Weights of a small GPT-style language model, trained from scratch on English Wikipedia.
Training: a variant of Adam for these matrices, 494M tokens, 7532 steps.
MLP neurons of a small language model. Each row is named by its layer, matrix (up: input weights) and neuron, and shows model dimensions 48-143. Each number is 500 + 50 x the weight over its row's rms, rounded and kept within 0 to 999. Numbers have three digits each.
After each neuron's rows, "fires on" lists the tokens most often at its 100 highest values on Wikipedia text that the model never trained on.

L19.up481:446578507489495487502506493533408531575487433477510551576460534540387471516590462498465522467547390571516542458504395436576477466491505531550437402398502462437531540389534526472437479413388448377523558504570557666456452472487498434481497558555411436447480464486477457534492571462544474573
fires on: " |", "\n", "==", ".", " B", " =="

L19.up493:563540446590501495392352556494521591488493542513513538472494495529514512579451489436478475440485527527565469526466504475569515514516525436548546538361392497481500558428398519450525567472515451463465549532539557576574443455410488539574499390523525458500507512443500519386522537543497471506
fires on: " F", " |", " /", "F", " (", " st"

L10.up77:490581516502439474447477463405440523557521496446467471421436500527585398460483399581485483526477501508557519442557466541552568440383514458530458454482408491519563548486569554407473542489510459507541535455456509593526516525409546474463480487474504439507461449471582459485527652561471470541
fires on: " the", "h", " C", "th", "i"

L17.up864:506528463513425505500606493597461532475479506417523559478432470438470430496481534482498480484503460440558465529464555522556488483478566444477425418472452399532529518426659509470546511520456463544589557537570588572472551437516539453503502610501483464528480562513623524461528396417491483465
fires on: "e", "ate", "ae", "ale", "ace"

L10.up382:492471459454493482433490446539450492497531525543448445489433498522417417574537524513497507515506523480488436547503553516551479556493602502563403457423422426464425450530449570467541519462509533526416503523495443530574452506483492374479463434495562480498565503442505585594503567526516527521
fires on: "|", "=", "20", " 18", "-"

L19.up535:458576490492514574487509539450448524490527475526539556567454563535460575524477440385515480613521455511556539436481514498559490460500527518490552405483420558420498514412577469621505549436603475545538512482570590364545434520478483460545403510478587500565436496434464568528555632440550516513
fires on: ";", " –", "\n", ",", " K", " ("

L20.up179:571529479544496493454493526509549561484535525420495471481502563492472497620419431490558399501484522454430468565487514506554501475523458499503415482551470453581413477439526537469600488466525501532461453454507462434408527452443473472427642564471488490531591542564602460525584524540430518485
fires on: ";", " St", " st", " –", "st"

L10.up647:501584521551579490484536481383436431497450534512513460597366526458564453529483377469444543434560432564487507483470585515531513457564519494519517379443500450403557454514607528505492496438498447520444501576568457499541459463410505506548603556478508530557469620466478478458498498571464541565
fires on: "ly", "-", " and", "ely", "ally", "ately"

L10.up74:480526486502448472546482495601420450552476529426556517499508508641526488430561506488473483537465530420454435534535595458476545409526447423509439449496487429479458529468548565469551412514592493526494457455554474496507450383524498514495562445491508462497492573491459546475491469548544559475
fires on: "ist", "ect", "her", "al", "ian", "er"

L20.up750:607517606465475452470430446520518531499463413445453549503435541524446516468495500496510556477542433466497446498488513461535512419447518472583452496454445443487584496482434480524468483535490442655446482458574457503591468471511507523516451545586603499504459502495573513545524627499497512475
fires on: " R", " N", " K", "o", " W", "N"

L6.up904:502429511465497462508452466477527453462478517440445563540567444566477378524452473513503471510480483484467458426602476555487434530493461473609517520503432439483514523478500559425498509481480505500525476405593489463463421507451490465528513493511495562507506440523493426356461567410601519571
fires on: "ud", "d", "und", " back", "ess", " add"

L19.up96:490529529459470410457578470472444491515531423443556586547477466574460496574470524387491452549387499476519587529460416517546493454498545493463455384364488510440540406412543456444499466505597486489550497552520519381468440550487497508425438580487481445507482543508509440524467520476450418468
fires on: ",", "t", " at", "in", ";", ":"

L11.up360:553496521513526531442535510542492481570500507433385616474571511496449542549522439504529618514451509619482427466344477489490529433512508418566405504437513469505541507443509556378450492431591507534442480521560516479513495480532442515650567512477462517411584531627542528480488496516490493527
fires on: "it", "pl", "port", " |", "p"

L6.up106:514555461501553509445529545464492497502459510538514495503462504378523439446490535525585511476483480461495591469489583516564446507467454530534572466534512537481581445426515490443590382540494439566483579512518434468413451502446407434535525423505511499383514521491496489505571473501515500552
fires on: "ut", "l", "se", "id", "wn", "ast"

L15.up415:502499496529460578457561441556374478512554489495455488536485433525472393569512544483609545386616552550578532566505467485609476508430535515496421446440474436500542507405542496515545467484460469426377604454553498442513491477455536375528555584464438445476465568383526516507514509530394605464
fires on: "|", " of", "-", " |", "ing"

L6.up112:534458492426492530431484509460382554549524499496490438524479471503547466514473513512565513452454488491422432506475478508581407460497493511482465551406513414505385517482403526490604548502530407474517582474496484527506558470544494417566594577463538567454485555443474422506560522477489510498
fires on: " |", " —;", "-", "|---|---|---|---", ";", " Q"

L10.up592:581481564545364417469473462648509486462535611462523573535420567498508404529523517465446443513423532473490412519429484495480512526482536540533358508549425510523520491473502521496507529453507489457538340465518515535521454483453461463435399459466427398498513545432510497528468597483534459571
fires on: "d", "m", "ad", "c", " r", " ="

L11.up145:463477514459467515487530417587449524492420518436492465425543494551478495497432460552432533491530507469503459484499525526491541370506454443440439461508423409574394499520591510421562511479524456451397438488525438473449461450455459491526531540515491446606440507461494451474522571531533554492
fires on: "ist", "er", "or", "est", "resident", "op"

L4.up361:403521444499451568507516542515535476417477502558576515485476487542526421505489557487426458534544460527553512531534436531597438491550459435504585520540539393554475451340540567506457475551518530470462515555416437540618492513501423465526536481432491484523465531541447550433572447537465413595
fires on: "ed", "ing", "ament", "ut", "ou", "est"

L19.up834:488596447555509431546492553494435471548535458513467517422560487523514535571516561495503444553504500484500534496504488458511470425525494582495396450501497478462496475452515551492502469411593532444512578554539533466443553491513481483577443561504550407464520572451546436601517616497482599445
fires on: ":", ",", ".", " |", " by"

L6.up539:477463468564445514448457422528427535610492464440456442522450502440507467519509565486519526453471501497521505481414529509517488543421514438530449499410433469442502485544473505398500507510519523478441546472541467566649473497404458451464483480427516463567458566484499507545550461542529502491
fires on: "0", "5", "20"

L11.up383:500539553449440457379463529530463519508505491435492557500612560444433478517436496476446562526456505584603455462493525551486504528528549510527398443501520483570522505454485513492505490499567560593449453525505555473429458444513482521544496598523576428514486528518532558422554439552529472537
fires on: "qu", "p", "c", "it", " med"

L17.up628:502525401497484466532400529484517551516444538554475444486504526546499449566514474528517466454513461475513536618445517476517446478467597490466399548554537378470529447465547506413570510436529596536529547410504528554425486483508430565471512518463515493476525608408564453586467516532504471440
fires on: " and", ",", " as"

L19.up465:503413499546407432527471523464464492560549431544558535501363479567513460462503495504526492537505434454483509616464474563577454495536513550575535467494495430452528469508509576522509552432521471534579456576481481526569453565495566395445493528581483570400432514564504476431564580481545514542
fires on: "\n", " =", " over"

L17.up972:522485556506408569552547521412501571557500484438432566538535526484519500552436595469538496445461447521499427577523546522558502477416504456527441485437534567466574501461520418511507511488559492439463504437591500602610489442400507555560467500503478444526432509522509479594504491489542538506
fires on: "a", " h", "ell", "es", "r", "5"

L4.up97:591551528554484484458518524444426546552502458520437418503499484516469447470565614489565563503540557506511543486477568588594507538560500592571475536561512483516476468466621508451524464536532500524541577511528410572484460572569490417495457486472482538515556474467496533627538538480455445505
fires on: "v", "ile", "in", "ut", "im"

L6.up118:473555499528466485589468480516500517475449484391511474615531398484490474508458417468539610470482462511505557462472516550487510432435415544520386497488439519429597547493529420478492298494517556556507441534421545535417407488517438480524522506500460478567444558494473531448495512471431608502
fires on: "ap", "op", "ander", "pl", "ter", "ar"

L11.up483:457490510538498511485482491391514487508528383402495444570389529474526450546523435427495545494582492493525495589561543512521441422551530521493516518411484447557424492453474481453488480459480505427542482593470621572442488495502538532496553529524455432535460569429484565442526495580515426609
fires on: " to", " and", " o", "ly", "y", " ob"

L4.up198:428434493480417582468543515593503486409485459512501472521497442561439513581486535431553487484511514536558498542533529547584471473522467527517543488447590484525506502458502499486431462558481459492472538521530475483497461405524473481555584436503426440434463435497444432479537474391575565570
fires on: "ed", "er", "y", "az", "ing"

L6.up449:451462502560402468548423577458567475519494412425477465496461457442568630521552495498482503548517486471489437470485559547456546402445438502524486513487534515467539450508562490437534461543426522532491435439599523581452420517496571469590514530486438472490489523567476470540461457543394522518
fires on: "ov", "op", "ain"

L4.up715:458521601565496412538516479474475454518562447447514526565505522431533428430518564549498468423534502518541446457515500484547514433460501446516374444563542451594561568462466487362501527538445495538540525522559509544592477439509461512477511489465465436514473579501614545492453496463429519501
fires on: "e", "a", "c", "ial", "ate"

L20.up156:616462469581458496505420499490494499425508508451550561476424457569467479524459555502584462543519442463531522568456493474593514473491454438514423551474512546609476431442522514413517439504525371552489565465505446523547481510511521474555565474521473510471477508583553496534572494502428512559
fires on: " St", " st", " F", " B", " describ"

L20.up69:469481455528599527475446493559528592497511469481486443409510497524513413506489467514524482513491511565526530511483496440604445515439522558429431568436538426548448459497483512510520505443550454494540530461596467505540536425445524518450472445589559453486462536504541583521483527462497513431
fires on: ",", " |", "|", "-", "):", ";"

L19.up695:522535472474446491470520544428417510592453415521463425532455513491485486524461442515483536505474433557420562529524570493561502565601430513432513568436522479391482533491470551491449505464604442472480454566486506417554413513516535463516495495555384560480448531483518511558535586518534477499
fires on: " \"", " ext", "p", "-", "\n", " by"

L17.up451:595446494476503543497546452575457497519405551531561561466501518540501443477439516561429559475533506480442505469572408421551507526430456457547551410431545428541482486466601619463526410500478481476399522492493498491554433478498529498512470577467496464441490545521470522481536522509408459512
fires on: "'s", "ing", "al", " the", "ed", "ive"

L4.up419:432522525535467467464449525530478592436618467431512400498406441426469419525557530537502522559497451473559439420548508632519534436556477556605462440498487453554397603492432485474551509552443569481546576462481369536466407440427485422498530484444530475536508514546534534546558543481495445486
fires on: "L", " US", "el", " 198", "n"

L17.up386:621466438454461485496526534500538522426464434438461391491424594446581463467496467498477477488387512473546429497419600494534512461467486587434469464565367509468524455489483502556543497476481504604499522402561469476496432523458419527460445536517529525480457416504478478460535596496600516454
fires on: " and", " was", " is", " be", " &", " are"

L19.up556:554443617426448457566529461482496474563465434524419467548463518517479423514507542455449401501417426464551548485518474470525530497497434557430472444509397482481472516496463540508580461382528461607526489523500529494411481499466476479527493498502582640496481470403490513453545543547473554626
fires on: " and", " II", " t", " &", " with"

L19.up148:429593526429518525538457428488433502563512447418510490475576504452574442559503521481543485529472525586473466515505502460582430431483498554439364462481467477396464531454483493488384529488470485463538448490579516526455525553464484545456470435503502488491542531445605523457541607522510480531
fires on: " as", ",", " |", " and", "."

L17.up231:491472493417525464452473577456578444559549448498471530499471492513547576636486457389427469582388436511547439587469445506591418417531481550541477493401531527545415429464459520558483470512484473540504420481474487535549421518494522402530476494522489459621551454385548495483534538473513460577
fires on: " s", "s", " not", "very", " |", "ist"

L17.up877:488492539520413484404480462520525473577472463510533397450430535514464540511578453530487622555464451472526540575543498575519515501444477540504459511489430480508394488491477503529452456445499419567587485605575520523512534593529484457504448588486541494413575646551478557490626620521433493512
fires on: "\n", " +", " 1", " ", "0"

L4.up586:501464489534562441427466498504362485563457442583521587482519523432488449499507492507508536446546463402503574490523590525520468590537521480533554510422489421577496432442586519483569473531484579490445561516474497461495420544520488350472463493458479448427500479482491554499516507499478477460
fires on: "se", "ivers", "ing", "ern", "ast", "ment"

L19.up558:480547483536533459432476486491420468545462394471536431389417467496463476626553464472458476525462436477471462566448465521573472445470511473530486497502519515431545539404475500385451489491528444505530443515493572605539482492513442414478395413641514449545515555475525528426475582533430459560
fires on: " the", " |", "-"

L4.up813:515437417529379522562519452514492536452506451457534560505567537486479410509486478505476532504475475412424430572537504428529467569439566549451468534446507499499516554507489502493495450535515473424502474519548481553573584467526459523521487502496456459531527512398404451562505568547587459616
fires on: "m", "ol", "am", "ans", "d"

L20.up521:578496541454511469517475456475613486571479426416499490515466440414536544463430507488547478488531414477490538491570577437520505477486637515512479461432472435551493534484429492555466449544524516637518569555529491425488492500401501474439511495449542543449444522556496541426497482467587500526
fires on: " L", " R", " W", " e", " E", " N"

L15.up770:533541469517526498554535513595468500514575428468503525532428540584375523484501510485593513521529513447565519443543491509480412511570608478487550488603531477471516583552532501517469487556390471490496527468497533513363454515455449507476514512544519559513511519516574540496568516441471575593
fires on: "\n", "d", "st", " a", "t"